From a checkpoint of a small transformer trained on Wikipedia.
Architecture: LayerNorm before each block, biases, attention and MLP in parallel.
Training: a variant of Muon for these matrices, 951M tokens, 7255 steps.
MLP neurons of a small language model. Each row is named by its layer, matrix (down: output weights) and neuron, and shows model dimensions 496-751. Each number is 128 + 24 x the weight over its row's rms, rounded and kept within 0 to 255. Numbers have three digits each.
After each neuron's rows, "fires before" lists the tokens most often just after its 100 highest values on Wikipedia text that the model never trained on.

L4.down683:127102120127126087119150142165108159119148141132119090145079081104164122144112102144154130110121124170129137186105153153115116125147129114137104112124138161158147140102135140129110125143155089087145116115117138185149109150159184122173142106160110138119094159121125113146165132130132136121165149151118082187114115089117127147124104099097122144168090150187107143159125120135109155115121136141166117156121129151096133132112118156142164114137140132103093118160129168147131150108181092120110084116079117090106178089086155113155166140139117132123117106110125122110119137116144131123098079176115127144130151092109118150102118116098122157160108128124093146093144113132107127141143127160111142151162122148125117142110155115109129122116144125106136136076138119105087099114127146
fires before: "1", " ", "9", ")", "8", "2"

L4.down3015:091170124163114173121131147183146114139148091149134133152136111096107139163125144132091098155130132132112123149171089099141090105119113104143162100131135132122149103119111141097130135168151139104137179106123172110121113117183096111145126119106127106117161138141149111105145121139132106138150138134130179122164105095145108142127140167135133133158117109110134129147135134132137126095114169159169135152110145171099126079122187132144139159134129138126141137152056135114147130118137126104177101119133109165128183136162116105112112154187149112150134121101133137114145127150118117147110098126149127124139131104104142096109122105141176159127107094129089159149117101136139119149124058141114150134125109116136150071143151126169122128113146121111118141138174128157102157131140099
fires before: "0", "1", "9", "2", "8", "4"

L4.down2419:129168101125155111139161127160107118148161152117134117100103124068114130145129124135129090105185134108121133086169146139121110116149115144123100087143161157158137131095098137131117138131131120173152121122086127106129132169123157109121168109122095127135137128154098149102137126115161150135167124120106117178132068114145120144113142133118140119181081143134159129147129120085136134201143108168173111120146174124123158171091119098148127144138115116135138175143113138079126173118152135100104116148114116150162132167108161166116116119123125123117118123108077117126115123177120094133156108112107147162162167138138122137095136144129083123102128136147152123125137155146151085139114135148124115097133129088111135127129111126118142165142157133145124125130161082130170161089124170
fires before: "0", "1", "2"

L4.down2916:111131151110166163108133167159102123140159085169123155150097160122123078143118107156192116082136133120128136112141152148126104177118126094133119096103142112188164139168085113116151147148096149151152137105110111137108062172124138149117110133147162108162125108136117142113114131086148150107112124116133119181144101145133097122163123118149104108180147121148069115145116161149138116126127142120112148107121098158171106131138107117089114129152127159141129080128124142147179115112152104139103121118125113088142140126135123126146166134120159113117122124166144124099121166146150125115117140089137137137136111145108105157082152115162098161143116109116112146148098127163163083163106139116120135102124102092146122125111139087105142122159137123114142115152140164127100157164102133
fires before: "2", "0", "1", ".", ",", "th"

L4.down1633:118101111133153158157125123112094150092104128099129155175122151128119166118105167120084127125135135128096085091137112155142132108136111148115154149147142137091103145150172138107124105154121164120087126099089100145110108100142096148152104132116165101074092144098186127112125143116141110129126137139118149139124136128125102154163122149119126139129130132153117086138138112127151101095116140103099150169125109150134153131100128139115095134140110047129163142159129127166120168156145112107138141100123138149127134100122134086101120155138153136100144111147127124145115118158150136134140146153152135112145125140163098129127087160167157128115135129110099111155136141145117137147136137120131138146146154134157130124164098113120124146154144142143100148098156131104131149151162111
fires before: "\n", " The", " In", " He", " code", ":"

L4.down555:098169103149166123134132165145127109152130169109112158119133147111119115093151105113126163155103155156112125152122164108125116122112162127140103180117110140124095107122126107129112135157081149112124163120148140167091158156144153149115134102142127137102155137140150118184139072113104130123141105132135121166119135127132107079077157111143144115114091136153113137141137116083088140099156148152115130120135107151120123124106119149133142112143130125148112122119181090109137110122151105147197151099152136096143132135142140115111132141109111160106117138170087125098149133127133150137135110090127129130116134161108120146170149084139109130098134173156133160093105117136129097146083129116169092156114094132129117115137136077114127111061105140152166107200159129139110137124152132
fires before: " of", ",", ".", " and", " "

L4.down16:149127125122125123128127125114150143187112125108111163135127143159121092139136135146142125151135105109113143107097118059150121146129133177098079121131138102147160137143142147131122188156138131144132119161128161152128125110087119132154140117146135075085130107198133158180174114124143127084129112156118123115132091108159149105130124128139094142085127131114138142161169149128165122148178125124125127144138145104106132142146140128160119147086097112141138138131126160146118141120148114119184145125136151103156132161099116156187130133151165138134170134113111104142153162124115140116165107087142145193131108109126121132124140109172138162115150143117106140153114151160101179155138112104188110137109170127157085088093129173181119120143115118132087115138121149146107122152137146
fires before: "9", "1", " ", "2", "3", "7"

L4.down4311:128172113143115103130112149135094121126143103137125100129129124132125065134094103087111139107088109106104158151108111145142155169084108116115098109150130152139124136107120163131128109115113125151135116091116183101144151112114132119123091153147125113135128138119190127153163127116101129137122126123128160133114136155115130094126106146143140117175115137120118131078106125148129119157093112146160146100156159113096133127137171112130114125169111132111102161126133156129142115138121119145127123079152169082068116121117115179110147147133116136134115126090069093112132111144152120120114151107119140081133062129126107138138143090118131132165091155112127122133129111117167143107136096107095091132130155121089119132178081158103150125124140140118130122082122126143169120160132136
fires before: "1", "0", "2", "3", " |"

L4.down4265:117076089120131141124127111105124131115104141133147131136096107151164164149104147094123119118103130139091134108156121144130149117103129148114113105118160137125131134099165134155119185103141165160088105161103120125107104144151139153107113107087135102131133126136153116101139168158138140122094094130118114122121125138097140165189113162059079140147155136144131123148138143095124146105111164139137115111118142143104143149139068112127078142139146124108107090099125116128159089085104074096120179143143137137121147118149143159108145157124154123106120159121138168124109132141112128155141154113088128137188099144150112123101072121140120148116157144110117108129124103120146111157129116140137128187138149128160129181127131154114140093163155143138158105183123113148079160134109076
fires before: "\n"

L4.down1331:177088127123132177131106113128134169094096147092182141116120118097119110122099145156092127163113128116106152123095137133102124141142140093144118097084096107148078115144170152096115118151131155155101098088132177129192130125165114117109135142115098133131121129127144115161138131129137118161138107134130132124154118129139116138154086131129177149137142153134119153107134160145135115118128080120071121095110104138104122163157137131078112145156156111093135104066161160081162119109118180119153171147129135095121131139122144089087082149151094126121138099113158113152139174108071146138151122169125104123083135117171105137131139115151110179123152139107127134133155132103117158101151132121104123088141124102106162128117145121109103118122123133091149165110156117105102136128155133
fires before: "\n", "'", ")", " "

L4.down3223:100131095091142174143132130139140120134117175109166100140084078095160134091131140150141117118142103136121110131108141137127095102149112113103119129136147109113077127077117142150137140098125132098160103137164138105149129123121142109083153134161118152086156138126154092110129146180111095187111118160148148105128186116160127136165129118123124115096133146171109157152138130122134140127109102087106113130109150136136117110151153136111126117132107128103142092070123098173112111090146113140103098071103126120167124164135100117118143159128150127137115149148136123159110120098109155175098059139077171130132098145146160164133097098116182135148110142122102154138151164115086130117140126138152151148149139132142154117123163098163093139160149179145138127091123126124177155101138115
fires before: "\n", " "

L4.down4529:130091181143108127145101151085117119146136134154159133113080173094146109163142104107113125150099053151106142159102118124079111160138113141094149083138142142119139142156120138143123145145166133125099123140165168124142124118126163124156129135138108136103085136110121135135127120135134152086146129110149114136152108142162095101153119142144101139136137157148159139139123172125145089145141151141134113139137120109126133150159080130135143102097119125149110173120118119136137144151149095125118165155140112110105137174123197161202156136165146108086150111134147140120113139134123129160184100138108114093093123150164133125132152115122168140126097105120122182121094066109109124146165155110145147129121111080142146113107090182135112133146138132135088152111136149109102156103144102
fires before: "1", "2"

L4.down3136:109114111135127156109140098150104108162133132175108123151135105154148124146086146113093134145100133115112110136158098122162148126112149127161143125124093115120100145154106146138159149130140120100136128131141159163118123115134161170141169128143107178149161133124153134107135090043138156110076130109159167208113153093148157150143126143128108130112139127120107117164187082143085060161104112173121178106153151121135130080092155126109108071117172080085108119111137131146131121122127130143171141106135101156090121132211125116090143142129104159133117169128135167135162137134133159135126114137119148105138104144117164129114088097120095103120132123087130147155115105086130150169114111116142098146154152092172114132156159149120139093118115119122125108153106134179094140101145127
fires before: ",", ".", "\n", " |", ")", ";"

L4.down2485:138127103119150099134100153169132120151137122148147197134116176116114138134099122141131147160117131125122197140111126137124100136096132149114142137147129134122127122154189130153166135085105129154113122065122137147132108131147121078130110110116111149112086150150177105164157123152119101118135110116162124169115162162175137118114145113105136122142161059122095146147114142103115108136110136120169138151131097141099135139120153144090124158106146168083113144117130167127066132146106144144134084119174127165122120172158162113142150159128155137116145127139082114101056151152163108134153156099128168127086151113175109172095141093148128149120130120108141162121176154160120131128154139157130167113167159131116101093085144135142153114127122140115120149176103137126131132112131113
fires before: "3", "0", "2", "4", "5"

L4.down993:112136116134078130108133100086144114119146099096145127118145124107125125091133141154119136150148138108145137159128088093104113157102107131123136139113106099079145171137076159135099126128130182140164150124171139091166099138110111105168120154093110155126123090166109113139099140127066106094137138157112099134136147134171133121077124108160139173111136093115127131108136111143137140151141076144158157136123153149116098125139098082134127147118146166120109120124139089135095120138131108112176069154134113095165144133134115133135130102113130110111102156163154142145121088167133125157125126095142084136113118141145124141146142130098120157129141106120159154116157119125097158111107120139121131105076147127107106150131121127118150137103134171116135116140140132120151125118140128
fires before: " ", ".", ",", " of"

L4.down3926:108128114099106115139120127118169109138110136173197115146112155114155156140157107161130092117095175119099149131134146170157162133147078143086087156138117147077160097151113195131164125136172138106127141135153111096123099166149108129137146121166109134143116106142131119138159136132124118071116116119119124163167079142156101135124126146128109142109145132152128145155149101189151142111125111164154143119099122128113127127118151101130165109106111153131167181140175136128155155122110141129161137170108079174120136123119141120125113114143137135100116174140130139143156116098133114173121101128154141133128142115073128116123141154108176117137111139152120129139108105125159117116122134143129140120112144123177101130114082102171143127155161120132153132134135111167148124136122091
fires before: " ", ".", ",", " |", "\n", " is"

L4.down3951:109191107134105111104157107110123113161155139095131151134135139135115122125119117136087094125124137143139150145067146173138101125110116134128130111096101160119111105125115149102184106125113156123145135082132149136113130127137114163117144171143159122148141113162172113112122113133083135111098138092131121146101151132112145134129112148136132095101105142138121114163131129140181155156136112103115142136120129118135114169116155110117120135117123110160120106113066123165134119086133133140115089126152153129146120145110110142153111089143174134121163136144107132112158132125108147114141102137091101149123124138110165084127155144134117138111090081129134150109090113131128134101142148137157126098164107069116148115147133124123127111115143140118131128085140122121144105145117149
fires before: " ", "\n", " the"

L4.down870:086131101137103139128135094124092116131167136110098152105129159091162126089114140110109112074096108183109119114114159125123140146155148151102122104117196115151113117104150106140148133151091110170124135138128105112139105163132131112107152114127134122154166111130086087164105106131128133129110073117101151100082176137157130150147166154161169097126128130126124144120116137117160085153160130152099118136135117107102126164093123095128164075139135132121145087135107107078125141122098159145115127154131099165117089115121146131164084136147187176151152151074162124144104117149120146129153138063149174121122125117108129167149141112149139111111132130122148089127144136109097101131142131131138142167097132111162100103105119121145106129092145134137095126160106102131120132146114153
fires before: " ", ",", "0"

L4.down666:182085079138103106129109112123149111146089118152128119103131139126182115153094125102099154109121131091090153126116094122158117099114134175106079128094114138098133125131103142140107148133092164149118116109114133097164162173122124115109132130128118132148116122108136131142144172091142093073151096080130104125130124164103121155152114167099156165141144130171100156126120149172158159103131152128137161132104127176127120117143104132141132124152194140105117118129155150154152157117104132110117176158107166135119124088104129168101138121101138112085128152154109146139133099146161105123136118090118094150124133131181107165148127143145122126119139100111162130109150111096147132139104102093116111142138119112105144145146165135131159095177190130140119117170128159101098089108114145
fires before: "\n"

L4.down4205:126124083112130106162112168171130094111166144116142132136144132104152090128133092137142154149142141145121160147151109107080094165137186094159144103095135131107103162136190128140127126121090152097085111134134130153093130104112141109120161136111080111113081134131192111123149110125137126087115119122126116086106122156159163116158143085116149147179106136135116158129111092109117131128125129140113135154121126128085117104080152139093107136080141129142118154134138131106092108143133113160094111094132135136101109185173129109124130098124148115130133141104161147147091142126153114180127165107123119120118157136139097106135162145176138169101117169115101141133153142112106118142088134144086135121159129084114102120108116155139155106125169124110125128141119156128158134094117141
fires before: "0", "1", "2", "3", ",", "4"

L4.down1248:142149151120100138136139136150131114129158134140142119094120157106124130116101135134117143139126086150113116191157138137104123116135118150112150104113083127127130135119156134153130150144159126132125117144112118132126143132126101092152118156104106086159157137128103102105110131127140153155090172126112119129129115149187097107095133157120124116159101089157131129161097173124153096134136134100146098119125129118129162137126173160100120110135157120138147148102147136130095103101104060098148085126151106176143111124136107198142110135123161136156112127121108127175178100133104144100109116139133137125094126111087150135173104115144110095135132145141123163098109113081113121161129089133089128111127133124117135092157146112105139127097139103124144113106127127168107149113183150
fires before: " |", ":", "\n", ";"

L4.down2575:143139122136075122164098137125095084133131128155159137088129170161119122149126118138111113081103110126051124123121137094110113125109114069124123062118159141118111120130141189161133158140132139091137112130120126123111126126154117104134145124086136100147109127163151126165155112128084107151200117124154139133132116122147120151133090143134119114170188148137079106127126141168167125140092127130125132135130119112129113123127128160122107142092115153149159129102167132096094178104126118092104122133153148154107153133112141148116112139127128111139125161154155123093116128158107126110128089079147122108113139131125156153102128148090126146120147159137142157105099076135130147142169120134133151131145146153122134145159086114123159159149112157108131115121127130107134188121120156
fires before: " |", "°", "8"

L4.down1854:132090141132112131171145130119092174094101114163126100102077149147137130128141164128121141134146131139154135107155121145114104118129125069106102147083146158084128132121109081129142126151145104113102130134082126147125154170119133176107130086124144138120152099112121146140160157169114085150139100075130147157152137143115145128128134129149104132161138128110142142127132098143137145151109150149162128123077183132134125134135128157129107099126123164131137119122108121181128155086132162131159167140156157107153130071122091151109138097092146111133078124095146118110089145135164072097091101126135103135163152111165112092098152164114131102116151113170148114109126133112158102152135162122166042140097145145108145127129134106135128108086131137151116158103148131115133140129150143
fires before: "\n", "-", " ", " www", " Succeeded"

L4.down2879:135141110121140169132154148140139129109111052126115063118115109112121135107099134143163090147149108121069147082101098146125138072129150099156153168120161121111100110132097115119147132113130106093123136090120104125142130166122108123100101120181124148110127138139087112170172141125127107129117147143156116084098124154086095160132136154112095101137123114131089118093133160084128104127140152095157101108129101124188077076165149116123121158092172141168146131124156135122131117096089104133139109131133144123138094132087114154115128121125119075126138138148145142173093147122145146095101131097120111124165150122170178157138098130154110146104102127139130117099095118109172078211129144092166147101145101108155140162106148109157117146167109133142118136138148140116132129056163105
fires before: " ", "\n", " Platinum", "1"

L4.down1094:114131152131161132119105094115133116156101171078074090150106156118153098111141113121141088120123132099079153143119151136116145142129115128123131099162129120119152143132102107173097138114131156164130125100131183101156146197144130118150128105117124159094116104131119115163132128128109131103142124126074100131119115174118103126192172115125151099099172139161113128115098150155155139157126123118127105100133101127111085144155125139129120143107162126090177121081107131146114119109152138159125111085129185153118065146163116152141116125117130120169131129143165101127101119140164103138120068108096180105098123155111122127138100128106113129090107132107078112126124131144153169158163093099131113134132120122133147155154100151154097099126134118163129174122134148129147135131095157
fires before: " ", "\n", " in", " the"

L4.down4090:112108109129151124118128136104107126111164195121108151137132131111160115090135168127143138110100124185120111140119128142183131143159151156167149130109134128139139134150162155137105179076149152129136169120129134091145124131123108164090163130127101148071099089130136142136120120120152162134143106157133124131141136150125103152159121115132125091147179131147125117117131117082136143100138101099118116132151141122111087113117120107100148130113129119097098148095149173130130152124090106134140177183136129116143128137182121103112151112097166120130112100134145177125090097120065112174132138146107110079134122096156123149142111164112146085129126112165129101133124082139132147137142109123081167095104130157179142126099138155066124122121123107111134133163115133113117177147109138
fires before: "\n"

L4.down3880:108175181139143109106143111125105163100187172143139152121120117151109172095102119132108129103099135177086125132127142100133165128106144112128126145182116135115122145134144145181120114135127126127165096146176147146160139147100133134144140097159110158138117140141133125156116106091115110119122097141121115107118105133126153127130137131136165155104123120141124171122146164121144109123123152099099148140096163109126148149102118115159100143106101120120136139133113131108142100126133144126094093109127108126118146141131095106146050136143117123085125164164112138086099145111131197127141090128152140112151132115124148122112092110131121100069129087119101121092066073110137123124124148119159123130099124123140145183104130086139075134135105176121102143151120121140138163167129152
fires before: "\n", "-", "The", "Bishop"

L4.down2605:133106139100110140150106111155139137125121174164141174155114096195121125105123120153114114124137072121100147098113141090154136149154069154107164111138150138090130144135152112137142079084151126150171149129137128149121147119180133157107203134122092110119099113137167130075163174126125141145143154139122113115129155134163152128173137085152156101118110138118100139186122142123108120141111107162154103134105121097090088122123112125148127137150160095099135100105114138072111105140130120139161137168129136102141154160111162110168152170123157088116149082128142169091141107133121165117142137126148151132132128117158151137127129108118157166141145129093125115071126132166086140171103114149122100136140111078161161151103112176137122129163159141118172126157109133120127144128182126
fires before: "1", "2", " ", "0", "8"

L4.down2783:117075101121057139111127098152120142094129137110101136062136123123154089135155103114122112136104102137177167131112145116140136142137143155126131107118117166126146096136127113153125142134146137119107123160119103115132177175134122138078124123113103146100137146142124068125116156121117118077137117118082135125120095147099130123070132123149144128200145118120152163116102110112140138129093159133158086131112152123126105090111120079130157149153148134144182143109075127096108118101131099063157123165131132141135101111131101177151057148102176091128155132128126191103129123170139140123146112110131175150166115129098117123082121158128154079152134102117108096106139140121148115152130139089145126118146158140114151121157096131121139076135112126114161120126120087135074145103090151
fires before: "\n", "-", " |"

L4.down662:120119115129112100120135099164081090122080092131129150100117154137144150128110137144183121161139144121087094055153106130122097151139121108115160100085151127133163113133129172159097128139139102125126150106134123143118117147157104115126160099120109084079127171131131116137144105136127175126128125062142126159131134121121132137177154109145138125126144107112132117154131111146162100123121130125132132106105128129129161149097148129132102126133083193158122149164112105125133130169148167119125075157141077120122079152116140103137102133111098123126125127103152132119125111148086168155134124146121155144122134131117132107142126144158116146126161096138092114137156116109160104144116114105108130072181108130178174122134141109128141176137143089138133126097118133150117104137102184
fires before: "9", "4", "8", "5", "0", ","

L4.down249:112086096136109111111142130143107096106104166113138133179090127129129159127136147109165131136150142076127081142103146133142102088142138157113068146103122149119102125155122147140113123102128124131133095128112134116135130163133134090079097160095117140095175123122136151115127097167144098104122125151125139153122106156101153120151160152112092135107107128158142157139119127170130149099105100091106138095158108171123136131133121107140153135146165150108111158103122140134119125148153135120106094122099114104107171120142112150149126177120134110125091098151119180140123075119115159169119032136129133152082103160133131112117136113076108123139160144132091131170129145092111163147113143120115070109139108114121095136111155121143113139123133095107132126156077154147116166092092171
fires before: "\n", " ", " |"

L4.down1474:114109147106115088126133098103112137121156144140182111119111212138148121181141126121155137092132151135141168117105140162145139099115143124131119090117115135107111124139147165102109173100162116128156148108157078119112113185123147129111180118110161103129120131144149137143118163101121164110171129092108129133155143171173136149123129147135137156106129146141106137162089132159121129102163186107115113099117091126103143114126121111137112135144135098121123124095130118122139127134140055119139179132133104110171143105125112143120123145139126115127141136083146163121150095106111152132112138138126150102180134126121097132121106102117112118154116073087106158141124108113073170164159140133107108099139111116130118096144147129121171101130152144117101110111137130123103136080137092
fires before: "\n", "|", "-", "|---|---|---|"

L4.down898:164103108139144126116112138145136102105115126133161163128156100119079122157148096133128115090105140114097151112104116129110111099110074142109141115126170120129106111114136120076140151087122162107090125126127117129162178082155158152104166144138102129147144155178163109154147090109168123132151122159098116146100102114073107114112116156111166126152117137130132104131116140159158118121123119107119093141145089100138130184080118139127154173075116111117118124138159145125098163147123128133132122124092137172137081104137145108136177142094108126128137133113102104141159117128174136136146134126128154103104127155130097118162135150112098134133115134088104181145096139126151108142180150096131176156132151141121124127129127132126128088161144150127130131141122174150042078125106078
fires before: " |", "0", "1", "5", "3", "2"

L4.down2769:150106112145123111093112137119092166120149150128161120128128151110118135169095124144155113119127164115116073124124124132133117114146161111146087138083106090094122142182146179143086125112139135143130141129197130125154081138147194134093143113131144132095142126161158132156101095128110130153139101125107114134158138160152138140128159137101150123202131164132107123105132124163124144111122121073119118072119090110117127159094083130133141128152120151095158127080120107155143144134086098124118198142096120105140140150156124125149109119160128121092124166140122148116136137119082145085112082111143165120116108127121133106149118084131159129130110112141106157147115132147117134116157161153172107152104153138125132166102136147139139127110150130135142093097119122097110111120117134
fires before: "\n", "-"

L4.down3362:108156116195096139113150127051143159112129104143142119116143113123103147121097128145180130114133133111130126127157125129129170118102124142084162119111103132128101152122139144137108154150158156146140142118196132138143138109118140106097131146146174157133070160097094105110106089115150211143098142124148143115084149122144095120075072097087138134101119144074138095181118122112108203079146165106108115094188099136146116147142136126117127107118131128136145108100118110131135104116113081166178118126134095120137124116121140083124106134135139144131150159115144136162132107148159092154145129146133144116121117143131089129087162085119169097125160156133125100121115091098078095151126123163141126102131147100147096101131134104125135142111122120091101131140178168131130095150121135
fires before: ".", ",", " in", " to", " and", " of"

L4.down236:092117131107114140127119096185108125081111076106125128155167090142123153080148157123147105148170157144151086126103156120113133132125134106082164105166120128130115094109108133138110142123084154112136114130137149141101100114172148153119163081112125102114114130153150138132138117095107162101147112114115126130173174136145130127099114071102094114119158100112115117161156128125137163133104128155160134114124145081154140121103109130128122120115140154119121100105146119124135137109133084112140167141114148124111170153110145121136151147133147090131150130132113112133068123128084149132100114127128105117110137117151145143080121131128145126107129089124152142121115149141122136125126156112108159140097108134149142069095138131092100132095177143098149079146090103113118153126141126
fires before: " ", ",", "4", "7"

L4.down1467:123155087150079126110129164126107109120148147149198108151153130117095148123154107101136092111137123114108097145158143134140112094116129173140134159121134158181100143117117122144142120104151161094126116130141164117134138153135096085114142182135087136158134132114105096115122160166171106120145145111097132142133138118130173107162143121116097063148150152111120147168125164128113141119161127112139119072137110128129146134150116104127124131131127120153119127103130132154114126123140087075085148111115109089123178136128109149119141101155131119152128129170123133171141109158149146131110124138153145149104137128107150145114149109121111156173144137114140162134146126113114117140092151090094149134107097145134112162145165110118107157121152121145155136084060111153109128064082149
fires before: " |", "\n", " ", "|"

L4.down1085:097151128137131139136122126114109141118151130122141183132121118122111143120178155100080121156137134107144148102123157142164143116065134144108117119153127136149130134109135099131173138129122173171123078168115173118124134120112151172121138124089109113169130129112095101096134106125135163132098103108136144107108153146113176122134091131122156139127093102117147095091135117150119137143100102120151138107180143142152139140147162103124138136142110141112117154102124088177138106127132088106130131125121117143087130124117166163110085100128172142103127139136099106119130167154152091176172106113125089163116192155136125171133154133126110129151092140129115115123119155121129113133144110129143120103114140119115112109172136105169112145138142111134114168160133141136124148112127071
fires before: "1", "2"

L4.down71:126152141148136115149108110125144117163131171130089152106101130134128117133085132145123080117125122164143147144163119128162157130127137119120141163127138120185147114161153119103086140167135164167116087111161155107141126127135089149130087123124141104127138074157045107113151097136095143119111195148115134133174116127129148093122161131146142156115120150148124172155123171123130137136143104152116129150130141138129137147152117097199112134155143118106127138126139124103147174129130096145103126125126105132128117111133097091171095154111090147141169120178149141114134122137136098120101164087112107140157137135094130124112168107116135169155124137131132146128123123099148128094146126125095107116163118078152090116130118130142173137090121113070171063135130108119102148126152107
fires before: ".", ",", " in", " and", ";", " of"

L4.down2278:154120121137088108138101138116137124115139130148121102158095121161136077133097129141120082105118151136108147100133145169149121165146156154132104107098114135152108106143153100142169138120104115150153099101136139124088115140138113099109118122140103132146100155132143124105159133169114115086089099118156117093157126121141155141151121171131143098124155130138111107109136099116118143146126112115127124101158152162095102152099128101110100137115152144130110150139149123143128145103127090119115111121136142146156078138168124145119098121126207087127154154154113130157176149146120126089140113107069139133121100130171103115147137131138133142104119096050134129134123108131132131152146162146100112130142139096163115150137164163134105143121162159104158126146142104110133198186110123
fires before: " ", "\n", "2", " +", "1", "6"

L4.down694:119143160153079166140090127118116121157051138153117085115120163153169155148120125091170108112069159116130075105141123116143114104107132111094112144126178138137111131145096157128129111149119107137098106146129123139086120107145140110090123111148131122097121152140108138135124132097119111085130131120134091096177080141150133090142175146115131159151137141126083134126118113137101088131132163153125136111139108172141116127174150126128122169127129101104100125155136158078099134085115113123157172157110181141166107128099126108133103128113147131124118128137115106110155113149156130151122155097137132143132105118154132090124102114139105114130179158147096119097114126119131091154147144121137139125158113126116136130149143131192180111118130159111153135138137132148116109125140140
fires before: "\n", " |"

L4.down3708:106108130170101153154133137171132104136084155135151107120142118121148172125120094153138110136109133059117135098149125098141107132116126138135125113149103153120091127115155155132168152141142150146123129116107181132143131151152092146186099155110139100124165120121163140088145177102114075147128129116145104146120070133176155128146167120111132148102155104142180098155114138153113107150125110135103114133085091111135101081121112117109118108133149139128110130116096120075142133129144142120168071143142132125157133159140155103125142130130153111134101108186088144138137072085128170118098105102166137130131129128148133122145109111167136139117165170138103153097123112117158099128135150151115101131127151074129107117124137150093122113176144090089109171106151138133109134127143173
fires before: "0", "1", "2", "8", " "

L4.down382:158133141104149151157117139144126118120155096109131105116140154139112166076135108130076154167125161101120165116094125141090121103096133128126165118109094088110149127098106129109141168139113112118123124126098123139149093175151111166144128161135177119146120148120135165167115190103139119113143089164092054134154132108144140162137112201113097144117152130166120088107156154126166151154145142139128156139090177127132144178154106140101127119098087107103117114102117114136137134074114110145162163126152125136146173111157116176121131148108185112086115105116144126160106093116143145120140123122118119207125114123131156144115133092161125154148160106125161152134127140111131107133128156160080123137199148148152137074168182099130100174105185109118124097114164090144073121133138143
fires before: "\n", "|", ";"

L4.down1439:129129125119174144117135101112122107103099132130104143101118160113090145113145147116148203127105145133122116123118060106145160123119138116134141176138153155145102137123141132110139116164100127100092124126090152068155134122112142132107177140119124125107080123160179087078115129111141139160096144108153121137099129181141088119088147115146125150100072123142121114112089151099156096132090161145141096139110194149171118098146095136138107129138097125107159105155141132107121107080150158159125156149112139129129145089131117114084129118122163123109138116139152177108102155133104101162135137126167154121148124160109102122115096138156127130110163149153104146136090159177137153152145140140152111147105121173154120136137155131121128118110122096139166121184109139187117141172117165
fires before: "\n"

L4.down2347:127156116109088117103177123153133103110148143127080111110131178087146165111102146103146103124123183121140125121123094122144104130177118129149124126106149125128094124151124153154148117179090172096159120125088124102137143147111126112160126094127100123071104126115096119134126097166132164119101162146118087144112126160125115105143125089104124130150131113131159133116142181113101157130164125131131152062137147147103130156141116126172110123133141121134143148104158102139147111095108104117136094109107144144148088124153118130089108095134139137105176159141123098096132128147146113130176120123116112109103120163163167146146113175177107115089085123121162092075113150101104149163147098161139126119137101100108143121115127133117145134122111103118149117143124143186080148149122122
fires before: " a", "\n", " an", " American"

L4.down3810:128127143156170113129138150129144135154138094117126115081125116110132116109093135127106181187110143105090101135109102115113135138110126072134105142170198125068105145116135147115111154131149129136123120137160122146134136071153127156076158118071123129160138082177115117134160111104122128111113147173096106175090137116141148097124137129105117121134141136108141104123173120138100087106102138114120147174124150109136148154109128134135085169100133100145071157122160108128125122112154157160129134138130162110145152102160110113127105112123122156158167123144114176160122140125160153116165138111130128105123152121121177142132067148120115130131124144111098109165076110167160156124116149102125113100111141134137106113116136110144170154130139107111126155142137122185158133093118088
fires before: " ", "\n", "0"

L4.down2011:103113125156120138100112087128156136143096109155129128128126123117174137106075092138101112138087118078075158160110141093073106128135121160152120097168121143106130112120148139140130140162132137114158131140118155113105061144122102156161129096133132126108126128133123139057114139122131142139112124101103100163128125135090156112171128136107132134108168148142129151104156107166116118153111168121184115096099133097120127119146122133125097120135114169096142114137143134084129141120181124097099136175139146110137126109111131157100132137124159147088112169090107105233129094136158136137141123152155156133143118142074132109131160155122152138093134168101119163079162127137129089090124150125112146153152136137141121133082146139117122148142135108126121133159146125121127153100138159
fires before: "2", "1", " ", "7", "3", "8"